Weights of a small GPT-style language model, trained from scratch on English Wikipedia: 8 layers, RMSNorm before each block.
MLP neurons of a small language model. Each row is named by its layer, matrix (gate and up: input weights) and neuron, and shows model dimensions 160-319. Each number is 500 + 40 x the weight over its row's rms, rounded and kept within 0 to 999. Numbers have three digits each. A neuron's up and down rows have the sign that makes its largest values positive.
A block is one neuron, or neurons of one layer that tend to fire together. After each block is what it responds to, as a language model described it from the Wikipedia text at the highest values.

L4.gate306:476458498446533493503457463593453542503495448497446511469409499462481522465508503467519467443532490576502507514451447487531523505534447534512533501456480410505473466509496431525480492515493522578498483479539520496502478425483509514419518524527489579447623470400479521512493545479490554489463478452486494504456460497497477510547494527503483475564464490527471568553464518433447510492565465478464542456529508494400480499491543461549467490558460448450487516534422456516515560501493564
L4.up306:480402509448470479441541552556475571482485514416533468492536540485551496523576449595535456441495478482432496490469456530520492465445455510503461490467497473517499480491536446538460465499482550497468520549445499494422480475489504490472530499508519456560423477458544515489480523448497424387456467425535500476554527527492520578464593557487492435524453501455490506555513519494550504543522556547565450508521512507566532463512480532504546499532468495527477494492507508534501527496546494
L4.gate520:345481476392545558560447541507470511502517453500476466562472576538507573487485451492484548498508532439426500478537486509469481571501448517503529440513520470489456535408496513540498458506435508507513501482577479469533505429469505586442493561515491528510486465517535469481485501478451457466426503392448464460508506472452540460543576466511529533449495459555444497454549527584503503481503435534452483522484490490484493507464559554515523495518476487531531514509445489507487561527461514
L4.up520:510453505509516461472564519569532549502566488474451431519470569493552570473484413530521482513599490454536499571555481510521466448540550524503475493458492545492405440502521480476455529490485557537550540517500479501501450486497457513442518537523466479456488563398497442480478412461503541536523544499484466448546513494494432481534564497514487457491436528480496498514491576544511477540529578509505471521465478477495494475465482475566533525525455484478409558541473477434525566547603535
L4.gate554:454519499452514519485488553570517514537519481491486460628468471379527484500566479488462501495481519468550519490451523489545424480481437416509507494464554518532561479552554549521459537453559519485563466525461484483545495473491558459483454508501566477462551490568421473480477511445473506425466471411482492482457480543505455446597569489519492537492493504551504538518453531499526455569584433529575500586472511578509504521537486502485457516539523487438522550496477508492465551511500565
L4.up554:575512475520473559504451504492467505540492545468555498508542442481470484480485526498567551445487519473412479549520570510496434475490468561498528494489508431505540459536550487508507555522563454533468508581497517526477457542482524432475479509515582472442449553478553486501422538477516532494506499463489513507593481474574513490520462463465513437479516516571487512646496471435504492440549407518517466425545514563494514520496470455566424536558418480479499467564600498454502518478508475
L4.gate786:447387459440530491473496454456508557490560528408461525519550475486477542472522489532442392498461549488529539423471530490514459554444442614531477446443532486539502509529477527521534537508528599535532463538517516512534395486492482424459547512498452450431513460490504441498451464479498458415477579507479472500492519420501553395483520479510578549492530427525558552447458510544553454500513475433496454490498537547463440565467487531463516530500523473460505511582451450518483502574503509
L4.up786:434552533546465509527538427569603467484521491514490498491587518550454494496481497529441465586430485536593497469548496515522481523464548513542483480454466468516517512504497521571462581437546513518502505523440573535486531535493497397494491457548497468423507517524515434530557553445518508553456466540418508551510494476548471505515521470493493514467455473515512547466501545498497472499465486549480423485536498451499483496582549446487517478578452505558555438616503485466532543502511568
Relative pronouns that or which (often after a comma) right after a noun, opening a clause describing it, e.g. "a company that specializes", "a river which begins"; weaker on ", and" and sentence-initial It.

L5.gate105:456547553527596463428377528500450394502553494487486551547546462500512492473479562517435489490508546493531469392490412520479488553569500519479475586566506426452600497426534500416538513472513546472498501511462453479528607485479513533470440505468458548489523445482497530516375570474494501520479460464487532526487461474480551460511492413464489495477501455451525508524469505528517513509535457547569527505481516540474544465482500491479492547430501487486480484489481493492427461526486446
L5.up105:459549520535566433482473506562559485471500537459457488520511561466469549488585593491560508490475497503492518511465528500472490504488491489484520532441484585499501460480505460504392496466541457428467448536484580452565499584495515542414495526432529540449510538497518458459492577524528438542392588507549511513470551479484560470550442514494429444460518485530534501476465534504492518467501562466527447504511478497458467451488495424460476411492490539475516513488530494495528506556451579
L5.gate169:508450453487497459471514506581444489443576447513456537572454522488476534548482451506509511490515541494524516423464501496528529493561505493528479495451528518458527514429427530526521534520448481546515512537479487508557519530459470530449535532480506401516470516471436519430457536583451482507454521473493477517443464422436569449538517490455546476538578528508446494487559508471437420470503497505549492526553467553492535492502433509472575553592446524445504507469530525582541541562523591
L5.up169:449486414467465499480490508545437473482556429514489509538481509491561548532519488508472485498562524384516490513485526489419574498537501500483550515434512550484430491466501479567538550498505436484602540513452507529513505462420503488474488477543500453461502564425452527495438494572520488553478500445599495523489500440446550480485516537497503480539537471538461542523477484511497423504523536467510549596533506528513434478467472523503476531567491471459485520457541430610506544491502536
L5.gate217:471561490484508463476540459559497514523547487479464487578493509471534464461531459461390481552475513476564472524489445445441450523507450507473579449500562477452498484424434533508464493466579502467505613564509572497546472508480466521478476459511543483437450485527426525479490440531563527507547487426463453534488463484591471423515522549497498512553533472535489513430491525495525489460511477467517479577535549505412462456518503430474473487573503512430524581483572550526480469439478445
L5.up217:567517509532465452514507541545540505514492435570467483515607526455527587512555509447495466520515479471489432471445621494575429534464490554450501495456472490505480516483502432497527492480503544444469467491492452587537462449425497385478539450504481482480483445579523503466471554478465510502455431514467524463452490466563542507449551538508509518540412555511480546483488538466512465497491547513513600531424572483472448528524413443581475554450531438516440527539437474536561536526489446
L5.gate316:536564447526604502511512455504488514496497485510508448501519528515523442439504491562465509453493533478493535370475510510521487483473456489473485545446527442487470478455512438517459539470531549431501529480517459542495518454486513502474474523516440525453573521519413505516413527530533561473536455504501531475481469471586465439450531518499516523518482552520450456476499548552436483537546518525478549471523458407478533537489506471443497461536473512467475546495556536490509507579540524
L5.up316:504539537466506491472479434542495521483520551533559507531468530522510506458535490553471451489533553484524451458509514487424499512561536474528483444463535508510512529493511517570535525509556521550503551468485545452435497570486493523373430527549458487474504488450486540442449494444463494493507438516496498483532509467518465522567584461500482487445496465477511489394565466559497450499576477545470536429620497481498474470526517462475493533480448470486454547512475471468575541533451486
L5.gate324:438476582480528406440480447491540467520517499592448474497533601461514476518536552548438541484505518496542466505486478488460473443497470506457540443507535488536552486447508479516540495469537449451523517559460495485517456436464483516475518547518489472429560455461471433464454481476569503455530566457546481498508437482534524440528544502502538483458456509497544500522544553452513445459447435500457477592491481492553481537545484499505409525493536456525543503516527478498494539470472494
L5.up324:539497510533518416470408571478482491478477504523498444463421526458485493476564472478511465461466492518476538482462527511491527573459446496530531555501453483550532466519530484557496491549559458444485560558444484454458547537443552576521498537435474544457495486485488456457456416518513461502428543476577486475506547542463528461507484482560467452474439468474500483474479496589498515510487494524479465543478541623500519430411427554514530571513418532451492481520531586489459495528530485
L5.gate364:528534479536505443544475459552542484506470479528484444519500490491526511477544533591472404514471469514486536525476592489559485479481552527486600477493519530568476489537463517468464515482525513498527491529458443510483471505521460554490535470594605498516527521464486469535519460520529543521452504437518482437557490468633540554525523506527530477597443533466499532503484555521497538487512527525502516498509509523452465438518551467461525481591494508530459444499448516496468489446511501
L5.up364:477463482425567486457471450450471476455524578508525503469515485545429471512563506489536458501510455521497505565483481479548518460537450467498514539558483486547474540441452494553539528467437464544446460433490478474427513480517484558520525542424534592478468450556562465458509505424519407473532575471360508435395474487476529480426505473526476507451436526474496534520525492521463493482543412433518482474495566543454497459526481599506466548445486454503527571435487518484493520558485466
L5.gate365:524502524448560517418520432508515509502495448485436512518399494465487522492499471502480497435465543502516501534526565476457512448512498453457591475501504549601485565445550539603550516518469445489572482498493396454462507529525487529575390481521503463507504520496455509451491538525519500466481461545467507443537476532388509457527575523529599515547445480511529464494531569477519500514477533448490507449477533489535547537527492505523471498514514529489493520428500487521517514477432528
L5.up365:494463554528581452581516492511490545468516487467530519437505466582557448467484576488475483452537512416481593519474457515475559550556513506487530473467575501531552524570532456458560494452469527501465528508404488500390553518483521572526541517537461531556511474483481508593508529533516539531510502445493401477543484494452443475568578556558509430535450519478479516470518453528483541491505533396560564524548483518495500535521477498386449525554482497559516451446566512524503449507506568
L5.gate384:443469385514489490512466518596497527540495531468513434525531529486530555536513429564511556556466482440521498467494571524540487514447462522493481460479508470511462471460488493566469436454552467506545561594527495516545530489422493448548517499530493461544567556492433521511505532448508501517526488448536546450471558544449521476510463530519506501531503506534420487515456569460521410530478575507509488490503518474441468471466496545511525490526468507468531519457501432556558523486463444
L5.up384:469421507483566497449539513500446491506501500540456525509567488494430506552421482513472485470462542499486493497494495559448547513507443491529456491503507494497493549460456436410539495438474482564486537527485518543533530364475446527541505504548439470518497518502547523506518514480499494488496504458504519509489519525429461518487471478483463497537463489517506482521532591518507441544533423486493558546528428559495556487515525557448506453514581501500549481491512516531418448621392443
L5.gate436:455466481469527458424483496528430509505533433507486474560516506496547492509502469535493509476535487459504512437466520484476557513516463502475492464497527474499446551443488463591577559491531486480496509637490532514477510443418517459543498558544508474454552533439421527483499438566547467533447527406561584505437556446434556462461523513477558500527517507521493511469534535515499417461551488491534507522587533538476465527494468522434572576532537534474511557438559494550558568525496503
L5.up436:473413457472496446467528533526473492454575472507485521521524470493516525480529467559480511481529487488495530464438498484427597479533430540510499490464544523469477534469488484592568533539508481506503533544479517484461497480438529459478537524520531429495545497414468474452483443562480451510444491436562540501421523444482579450522567520440541524497573517533470508448528526505493455430525456488501483542577502562476450506475431509505546550548521473466507516448590530596572526544438482
L5.gate479:479511518509543503463543527496454453496577546455503504535528490458544497469507494547470517491460534505531586483489491486494513534557469489470506439533513462481537515522474458529553505465528533516495585734515518523484529471447511514427415516528500581455551452436473529454463516535504435421433548525529514490473503450411509390508558567494502489497543518494532492492529518528535440485499519570510528506502455498525495547524468528474495500542545495493519515510526500458535525486528561
L5.up479:492499488465493465507492400573476547458559453521517525527468456545552507440553464508473488482506556452498471442480466477448418475513459429516587454510534477462482495479466497535501502463499496492514456396448445495484467504545478514491439431527462410540515548547506484421399477507519441499455451469547533533498490483499547504492560474431569471523520493593459428441527473472457442531543482483483553383538581552457475566507444549506535517462485528448479508509559499520613492467481486
L5.gate489:543495512456551463447496496452483461456474538517507553514504544525522546474470605482478488469490521462420477487471471465498422522548521422545492488474517444492525457479510507464549490478498508454514530462507538503557487480474504591450470523424482501477499444550516475464503571505508555529468482491567491416529486391530551482443500449507524499522643546497461549509443489498448452497463470506502525518528514560489509553540551529473468531480517483529493458527425501502476437506535471
L5.up489:533426498518499516395500508505463444504523589501557480499518533480553485491517502474490507456441434523460568389542508550421555572521429478496537488496589551517461517445522518491521464506554471473471537534509455423399473497520533502443513551542583497511494472476417543488444572472506510515498509572472526501515517528461453501588481496445471482553494441505509479472498487468457466527510481420432491466442451546477466445456466546384511573482497502523466475501543559499471424402504498
L5.gate556:448543464481524523397543545562480515541570521500459520530528534483491452421436510515437471487514480468464482499527513501504442418482487522467511439559559446524514537458511542483549494460498493508550510592408517451485438474489442465457512494551545511476440491477487519552474548482494525462534539498542521547500481490524470428417536527468520502481520543472487523462536499535504464543559475530567556544529543494505448535447524544431525554530505495492497484480499527499523594421482441
L5.up556:484449490521445530493513489591524494457516567584479567530540469445516454442488470572520492476464517553508549487420473514438443465462510461489470507508533473460488467485512519532480460556472478520548461510510561502500466594495512544391555546471492517495492503513485475461426588467461524451444440436548536470494422447529623435494508514463510472517539603575502475480461550418517476447533486472563484432524513508486461473517421463520483432542533461509499455459524572522543560506519547
L5.gate574:485476480466538453430492512528450489501542487492490506571509556492554541478533476579499507483570519441467475427497485447490519476528441488491516439480560458498487528470460460559562503457474497509485504575486507492501474456470504485497462491538499513470535499475486476426467528527517496463421532481526554484465540390419547465483554541468568487529583498528475459457541523509472440509480488501549510513579520530511496495486476552465573518544513517424446571464584507541571585501522491
L5.up574:473458488459535428447517523550429467463610510512487524524519481494531556456542537596437470481529508486470471442454482456454577470545471469478545472484572483438520511434473487573570482479500470532495493508435474470462484527474481493441497503470496475529506514473451467431436510533469432499399463473565527497451498441430547446547538530455532499503563532533475490410475546523471401466470488518499484497544511510474481507527447553507499535525494461441501532482586504568562541492470543
L5.gate693:545521499486491455432508517553487536476599479447513508507452548460584477521548530583464418531491482443467490469510484522494516491576585554502605530497527499411495537489506493529554510508470464493503556527469503495472441541497516478532496449516500466516465426425465511464547446518498486529458521487604431473473496528389524493511473517485516496518468486535456518489514566536424457477477608428557416520486532520622463537434462503508510530491561535480506552467491497491471438496531541
L5.up693:454497498501484508459431535494479494513488584451501511543545515523556487551535560493483502516556440469488546452466489510499526509488545510517454475443526500551476465467481442533548500495492497494525462543562551548447495434418489487426502577510440541479571493450409459491498424497570541592496446486557467509527510522475566428512483555476516534511477481589461443515454483503532498441440476462575468516558448518566522558465522512468438510525531462547479508444556475525523533470501487
L5.gate787:513544519500549467441474488473509622528553497520500435563506505480505501487530456476442487561464456481531545468528548478437459426480420552533477559599522459480602431537483516472476518494538569414507509540482474508582479536483532484460492563484455483518426472470527493537466550484485456491504487484455494520499538473480492427510524562481533517514519497450483443463559476491526495537522496503537499472518467481513449460534442500490522554596537419483520580541471510548495450454476494
L5.up787:478501534476458511451556437518461509533513473448476577530521443541517531469481526501529496488471493500467567506436423545476502480501504432479572443478501544454497415459427499525548545489472461522442517466463502486506460474468536523506492443457466516517480531572498542465444536540550492497476458406582496472556461445453500511522506542511450576482531496525517449505538505504454453465471498492493531489541508486539497517452510518479453625442584496507554525522520524550518528490486519
L5.gate830:481494446475476506467486502487420568485614487491458489502571459432531543469493501609481445497495437421506505497470533491475549547475565496465520527523567476431513534516452473483578492555491485523496510605442510528497464513493502514558434497426501504485481540545486429503368488513518518480512552500540496460461544529447518435536585506502561486526505490524478516522510536542449406473498434610533469560531513516542493530468504503577502513512436574443541506462481525527569493503526450
L5.up830:476457487405546533537495557521583503492517512538448480548458605538474526498539542511513460507526559503421512451473553482536520524517495549512525443442530438521510481505421482511524511528427483443526538486555497492513511487464437512461526552535480498552528535434508498461456608528482486464463540460561532447494508416480562518515497565507476534578612495523478467475565513465512450508547539474470591512605496575533465455471434475430542520529515499464485499572502522473540513414501491
Line-break tokens, mostly double newlines ending a paragraph after a period, before a new paragraph or == heading ==; also single newlines ending list items and table rows.

L3.gate627:448461420435597494450435495544532498527519455520509477514533505445491431503546461481509510429535479503539514517485489599496517458489476488499531455475546399548504543517509503480500540507492498504526524564467462484509506564488459537576504470470514532521512468520471400540483473533506570483501469560512589530457518500446472478534545465554521475483481503533461477430515484507467414488514433427516530488483505519498507523514504515409535496479604520493513529558551547505492569477480518
L3.up627:440509397522516523490519475606598487527443469470490462467499554465391527492518441473497475538460447523470485586480519518493472477496506532522576460435515426526533473496460517542527505466476483502486520490484530498495529509493435548523466556535451533479510489516500472486453504475503483465521491521506450448565499448528471511530490570512537563484466434523436485527487466492471497439470456470442490497516490447472494489518515470518449431488500558443498530501451535500601526506429505
Paragraph-break newlines in Wikipedia articles, mostly before a new == heading, paragraph or table, plus small number words like two, three, eight.

L3.gate111:535445473468559439462514512453434588495453525517489450501474501444462454520543535530476511509516535514479510526500503439489494508565501589461590520488487546517496577510566474583501519504538504523530497474483579420518439487501460555468466505526556514481515478464556470501515503507468493490481538455496522585503473572581548483526548481461512501545504485441452507603554491443564421551542528471523568454472516539435483484422511487502485506534485491531460491525517460469456541467604506
L3.up111:431510487423499502496392559461420510467483519420435450520475515511455439481484464442568522450544501552414511525523442480479473522450503527512477521459575459497424550502538443450501526509520521487525476555477543498545528475529490556500486503531556554476552491490456472460472495537538441460426574471559489465421460465495523496498488542484484443492440491444453475517493578463538539475481552521522484472492558523544480529496467534459482527473461466546471473539513441596436516514566489
Adverbs and modals placed right after a subject or auxiliary, before the main verb, such as also, then, usually, eventually, can.

L4.gate61:440534432481563457406489524492484556524588520550483510546449509507486552439554511604484464504507546491477418394515448476460555475510480454497480447470542465509539507514461459565498516501485457513461495572516495478439470419520505506463439490452529544448471493458490449418478492482516456476411553506525540510472515447481566426482510483513530472526537520528450519487542504506468455517456443540488450490541499557538527499548486548429553513496513489466521564465572510505551562503532504
L4.up61:530524481483528489460411559514472539494571485516485535565496487505492541455563515639482487464514553467463421424495445510430536460475447484498463509455519488446553464518444420569535482508492471548460506507494506490423456480447493499455487459483466482527435486431480451434460488488500421475426534491545520507459529430470556450470490473492510512507521516497487526426460500520511444489509480529502440482522509513547531558556456549457534546444506520443612553491550491546550569526560599
L4.gate295:538487511471529563455470548481469444509524495521605471527517535476471488475459474546527435480533504435484507500475526479497516456469574509538518430505531438521518531466526445542503421501485513488491548564508499512444475543477502519461445495520505505476541506458442503468444531515497508525514477513505489476496544398473552544476608545509563489523504521584468520517583525525453486499587539523465503545515518550516501511461486489396445473496532533509499574483449472531612547487456411
L4.up295:457519504485551466428500532527462504473493458578447532442452551529565548525507503506416493507474504502515507487454450506494511546537562496493514494483498446446545547520539498512557553528467471443471525503492510479478516480571434563554474483569580469545527518520554534446519505487490459537461524451555538471490490459483474458515538475421529531538521506511468451538497467538467483467498474503473477464534528490558446447470448531487479468547542466404463413498549464489556553453462521
L4.gate359:518441568438563497504467526502455503458571484502472492470491514535541618490534485591451456474530486522470456399472504426449465510500488527530532457425521502443535555514514493546497471521502496537513534504513462484433497498548400469427472518499522472554495564478478541429490504526495510521495483504559543490440471466452545441507551534507571460511564557545458506506493507526462458450481483449414482498492523479512483511475489517417534479531533489482529520500502481552529569537524465
L4.up359:507545508424521516524456528444472468473539444477507527546452554503504523471503496513491538465488541462499452479455444594560553526482521491500555505477509533430522519515531490491456479491434558447499482566491541539482496538461508537536487519463534470476475480456473478429554450429511472544415437515540551487463471445517476417528569506368545528509512503443521567504519538539455509493515477513460475548529498578431574520544521491492513523497526496449506514468537544560556515527473517
L4.gate535:463523463446587407509460511439532483502578524542459569496536584486492608428577571536448468493539437524488429445471475507512468484501528452515506428477556475486473496501486510535503442473578504489540484532495527520496507402498518531511458543534517561440510451497522471502447520480512468446454484463499538455443538407504572508467563552479517544499540528525470491486556428579528456511562481505467505477471486565558484481576500524411496530515504500544510570512488472440516494497534546
L4.up535:459459483537511443515484461543501482426576515497501559486551452507437605504502535547439436561496546495432460409495473511465469478550487495468544505569555457534498561460456548568485489473540443514489505507463451490487447541521448538440466542513590465544455533536503480504473516497468459477452500505511498490465450441515501472557559540456501461462472564530492515492453604524467435453550435512497472471530515544544484536524516510491538493485512423449516548603473518502532457489479507
Newline tokens ending a table row (after a closing |) or a sentence, list item or section; also weakly so, widely, was released.

L5.gate31:498457491472566421509500485474448409492538521518530486539500481536546464501494528556488513514445499523470597468522489460436575488575458492538536494465481500566496491526601455524457506483512539511458468535486450415474513425518559509479491517526560487468516461439497522465491512421511526548482495399450576503459457456533525494532518523503478577435469526454522497578555518480539524577512470432543507517520508577448498475510501514458506568521516461596408497464492476521418499513554444
L5.up31:517457456527461489474545454535457552546560532472516473504495474444471421495471530497485472390530523522508485519476376534514462442471444470521481491466566477432547505541474511495533535511450467573565519471470447489472451501517545503517408443539501460536519511492418569478522487472498491436552524471539542569471527459550510507473512475518436503438531523468503530484487499484469433518536476489539504527472489430551486496456447477545460521484498464521487417560505481493497471626505506
L5.gate56:488477452478521506418543459519455459498527512527428446511499457480535479508470539505449449469483516511463503468476474495486535493553520484442487508480509498497480462414536516484468484431488497511522490471520493571487519450493530523434489467479480451401613426473533517509544513576555496576455427438493529473559494476514472430443416507547527473517434463475355572555489534440475449511510495506501503424451541529468586488438567493511474489500551521549470434564479476452526445458595514
L5.up56:545493522483577462474535443515526499518553516530495484511508518512528441520453489530516538513594576586584431515492463568456524513492581429493536519516460529471489460540508465452459531446507473517521494510524521518479528514561521455469518436499497505392490457518444485519471469475521507488476476458403538481485508451521548566566532537506551471470440527486530579550541470484527462495510440514540463470499546405463520522574500510473507463510549469504491470481514561487537543513510551
L5.gate87:466524531504492509472595468510474477528571507520448438450597518466593510488436596498478481446500480475544524459530489543482526469509453426410519471487534491481524543423545514449478561482501458510521532534394477578558465504466577462613474503541505500475463514464406467477469443524523539530498498451511537517486521495554495518520537522487559549483538461507484511471506518542427460578580475510474505495550594479452488543499507437542481509528529527536471529499446509522531493453498476
L5.up87:480521445456474438431545488558487476526521476501467521458495503517572438542444510547425549547469560451422528493475539504513495569479494480492503501508470507524433509462455607506490492477531501559567583546469482497469500563513430506498462497476464455509472514546507539497466496503449465506550481523488409574431509493485478518534564575428550534576534604456488520465466597480539452500468498482499477472511467465486418521416548450552512519542484453533433500465530470526512544534419446
L5.gate148:454492429493517483489481509514453439492554530459479455486529472460495489510494538496495480469540413479511491438514488503460477455476455500504442439492482435499465530529485427448535470493522483539553496485509495536492500458439468467523537519520512442485457543424434457497491495535499519426456554458528538498566510403435534477456535484439524495498536511538530565574559481512553466544437517481581537491557492484475480638498602446516476449507538500471543573558550399467481546470478520
L5.up148:463527487442545532452526475577459431468525458491490484464548475471484449452502540469513531525497565570465506545526469499412563473535486496489497550399485496492496445481495477488463534496527517482492456458548510481571446494580551579486532437571504497518410480468459567554524507477492497561560541507541514525520527444452536526465484502550442445428557435461516518516520485489474505513517463480466476532506423490475540541518555545521580515548554494442544429439551506500513523511544509
L5.gate422:420506560491561466474495512505447522493508497594477552570499500600502539488515449563486496552500486533427453496474450539529464505507515426451487457501546497545434549442520527515468528519458484558516441525530485445520547447531480585467507515497527523492446510521475501473541512516559483565443476429429492536552446526472597466500443620486479488504487558473456498534501499474530583500521412464527473498501559488514536525494479530532549536499540478568557468481490419505479510468495491
L5.up422:434544545474551545510502478495478438471515503559481462489514453519493434567472494450483503553454511528477524516483494507477458454529507529493437500528535534483528525444562565475486543504473547485516411546481516502408484475497543557504419408510502583554571524454540521532513493481497528476511473508442515473522439504518543532474448537528483415565473438487553508566529514529484555540400435460501483449525519520465571500475491514398476495527480549563491437445565458485425414465433508
L5.gate448:445505518457525528447542382475561451506472523477479443557472591446413468529475449497491471478518490513489507526609522441530508491515556543521585495438498455461514544436489508537495523490467547528533536526543511472511483535491506541475539571489477555455561453533512448507447545547482504475549500451471496519478468472526490529553525447517515522464485563505478499480571442469448566492459526475536543509495492459410519429492554542494509426511453475496508534464533478521572530486532457
L5.up448:528453528444491530512511507521505501544523470453456488553551527500493529421526539485465510508498451497485492525434474498553515508447427500561493481456514529507482436446526536467546502496445466480520444532496470525502488470571551504573547524534500497518456423484442421471491491438505502406495479441523456520480502481514472501550485449457474509516482539510463392573482478557518475535436443494442550454486417534533541481508467455492445535491524533511516483471462527484526497454505380
L5.gate460:463454484443511454513417453531515536539495549516513448478499494474467542528527526532499470507446479523516539496509490528595533443545486506433553579493491505470556492463564471511510503528500512526480445536488435483574483512514484523514507476469488559499467433509509477469534495540492553507436495385477504451503539449467546475510463543500442495480429461485468547513421593481448548548496497534458480416511507457492538466522450492522470450484519530536465539559544503523470435527515458
L5.up460:492553476534437486500526540461459553541547565480531414478486426444569539483483511531569546513460493435557486587485484543464487436430541467581562446529556487499480458524423432525461506518515476585455505522510480502470508537498426486500511496526547506511468493469497489513478547532498463433466514447488520499483486518412473472573403501514469541488496507477528500521483485463509477497439520485482477538486460469594485523504448451491533547596521508506533547491569563455454463565539538
L5.gate474:487500506504518508495470525576441406487484471507541561579465422502423460477557443535472495514501455553408470555535510470550574506551491494485535444488520448494492539508518540594466517449539471469509456515448484523515511430513499527453548581533530503499570504615476499561469445522498558452388506444492562510515465505491409474549453573482497472543515507462470536619484425475490534574499507440510510481485547528476471456488525439449508505513531482573467451498526544501560416500504447
L5.up474:495509544467578462500506525476474507489510371557491451566533492437511477568474521515513512449432505557460521548461488513518550502476493479491479503470482537537487477535538471569440454493476513460498481523517488518484497483460451489482479535442482523559547446534478451475516424533534440515409497445507566406474569521478620517524476508520524506593474500419516513531486488459497545492478449519449428490476510479467512507436457526519536534428530428559482463527553470606454445525555420
L5.gate511:467522520466490472522506562478485520518504557526472432522548550454488555490488551522485487426539495490447574495561543494505468488525467563496521523445461467490496510524572468589532473484472414459560485486562513532543507562536540522482561504483534456493518505496591513454562532480550501444460510415474452507503489527504431511439437458459485522482519484541441456561453567482504496570505512503508450414463497555470574503401477576465523469548498549563502478524506482468571517521527413
L5.up511:504402465480554463497515487548507480447480570452486468501510482398529534536539451560505486537491586507444557479460488383468457514565522530465496426426494473527403553477471515527490532464563515567541483479559534495526504462469531445483484433501511517513430501478534501513454545497468496462546521422524459509468477477496470531455582548485508533468437536471472447514495562466448520484507410511454503432526551530397535518483558514492468484535518428523508448487527495509514546497496462
L5.gate520:505524482495533559502493474458450444498479476528472509565520513481501428538502485588529485485553438544484469437559483462512543487560469472453511505430475527479530552505568488526463504517468515511541451518552470462472438515480498514492524456416613527437497503486459448532482531488505468496466584412413581518419440504538527547460533483484563563500555506512525498535497540462521515536519400484501540499477553538485473499456536498517552462439502465510532563526520459458477522490508406
L5.up520:469460471521452461490520382571507486462526504493572435488509479486529428501483550579583497471529438577472519509459439504508590491489520444497538475547572486506529459483548465577466546529474493601451448507516467416509531468460534495546477490469599448437482494471459458469527510472506591455497519430408602451462477412482534497533576482530480543496504485547454471565532539496457466498552486529492495468472501467528516436539493478474551545593469477519527493477539480569453502489509505
L5.gate588:424480450444537535433526479506444494501483529505485488514491492520428450519477532543535446522485463489512546464513527464437543449571502475555484510505530474491511533451483466533532469473539493481552524525452488514551530515564565474462468586590558507438496475542490466510487543491467439396428540405494511489535505463523503537498522500533494474496445466497402486568538553531549460543583433455501481447492511566486488383483496564486527451595496522541457465573526545520465482519462591
L5.up588:560560533472513523438472464490535532526537476481498557502505465478487529529480526524540492504478473463509560531467450484498507499492422557535572495458549455537482451471548467494500490496478475453506482546554475442552504465520494472440468502519553464470534502524450545477578499466520536489480531459494493522479449513468484532524536515482526480500548496511439416529515543498505468442489473498521501502405515537476532506488490482514522451512546489556473421444502502537532435583510449
L5.gate591:423545500497556519570538449516457496513533450491520523554466520502510548525537523505476527512487528502503505507477449442466404508535558496495514422454521490521463502506498477637473457446542493365477503540466428490489583485445502513453552499476503479457531518464564536519522536523532556535481508462547502493527483538450494543498475518482542592543442510546479498538503446537523502516490523443462545480500508559431518492548485475438515443493448460471479496553425543499543553533511472
L5.up591:480419493486573475487424509541516506469495528560586474459509483492496466459497482490505510541442515532491481590503528486539531451509503452440413532526493515567502531480510548520455544462553549483507486461414561552482450401457581508499521521493547417554467584455479552553426498451515508540460516456611526498520526538460506542466566517442506510554429541526493478485526525547492506518568489527465506469523559561452537453490523547534481474534457468552490504483492435456488527537530475
L5.gate669:484529494404490570479515529462492527545596480396498487582526475454537500471442555529485435473421503480501497453517523523504493483457431523484532498487604492534528569493465473516495562537518521528510515560481530556538485535519529457508488462503467486480469429444484517489515416443562548481499569411478480561455509487458498439505622519518471530505474491493488485491584455538539501571586471478508547497529446481491500500537526465515554510451532470562521520541500422491520504449504474
L5.up669:443461517507491506527507557501511576517428536401493498558497494496508517520548549529533479474455513491485508474480491447429465512577535458492489497516536563488545467557476529473502498533512454462506487560451536442459500447559510545507525491507520547491484436513525531532494502537511518552449603469500462511462497508412526533500570528558419438494545546481495560490475502543490615448501589580425521538553452445455529528510527454421485528396490574469438521499496456514503408513463498
L5.gate697:418473415455483483444555484462431521488506487478457574514485418512518445481532553538428493551486460512506460442485481492522518541478470541479454462523518431444488556437531542531528564512555483527568500508488432572539537551567533458460520516544505501469458568544473531496485546483510474437441508406551490445390485575461550513552526489462489526464500464478527528497441474579517461560469504539500449456514477538507506463477419553492473454461517422486528530521522511527465462456495485
L5.up697:536500596483499510476492509489438531482546541519531540433462566556452502565552447499590512451495545550498491496452488470615462453460515555437500573459538517521480506465478408460501595495504461487512515509440527498452462551436503514448435532499517447508497467474497513496561438470473485452578493539516542507483506529487486543509520493525513543529483492425491507609594503500515466552529459532523567463532506561466600431493466388434476558515496511512483505512501529522459505495534549
L5.gate702:471565552431468486446461549452443536506549564521435457529455480496513565500517488496513477540547483467408520520530550501478491520560420488494538533543502514495557523486496531584456504485451457537479489555487480515498513441457513593504523588450547517486486502503482474484451516487511456480448441403504509442479513511480462511516531546466519511470492550521456483473521609529559533529523480512513517555430576472512511465455508555504551551500492469516478449504456529535400457457555461
L5.up702:479538449470552472486449502415513480468482533489538434511479469498463538559442520485491541556543499488520539555485454454494507539578501492461542538521562457474493548471457476488501550549492510540467496490522467477508500533506572580463555559531551569444508519472454550532438510479441505519510529473506467464492513430476490461518584466458433505463544463495529416445491552504468561462578534500516501467531553507453502447550524478517470538527426426489511452517441526606475475485528473
L5.gate729:462503483473423416387506455506525520453527541471454517503438527416404491537478492531465485518434387449500514562484492518530515494535496488503546488524513460536527556530455474555462555489464501493472487466531475504508550494455512415552495461508468476540443481497503425439505520491469492465602505466480458548447513474476584538473433517495591514437473563538392487463534520551474472493520461491589486513509523557506616534568436538443555478499550524489506513542492576443528482516507485
L5.up729:490535485445398494457460521531459416507507494458516559451481544542406452477562521539514410500486501547540483543474466484509453510505584463581560548529511474479422492484437544495434485454517485549513495497474471504479445500504554413472583382468531433450431527529493433541495493516480415506479558476511447373479490494472587513470569505518481514444461503438503548463413550456528512506477442478491525529453457472545467410558449542539535482414529504576444577509516475493473504490486561
Fires on the word just before a clause's main verb: relative pronouns (that, which, who), subject pronouns (He, It), adverbs like then, now, soon.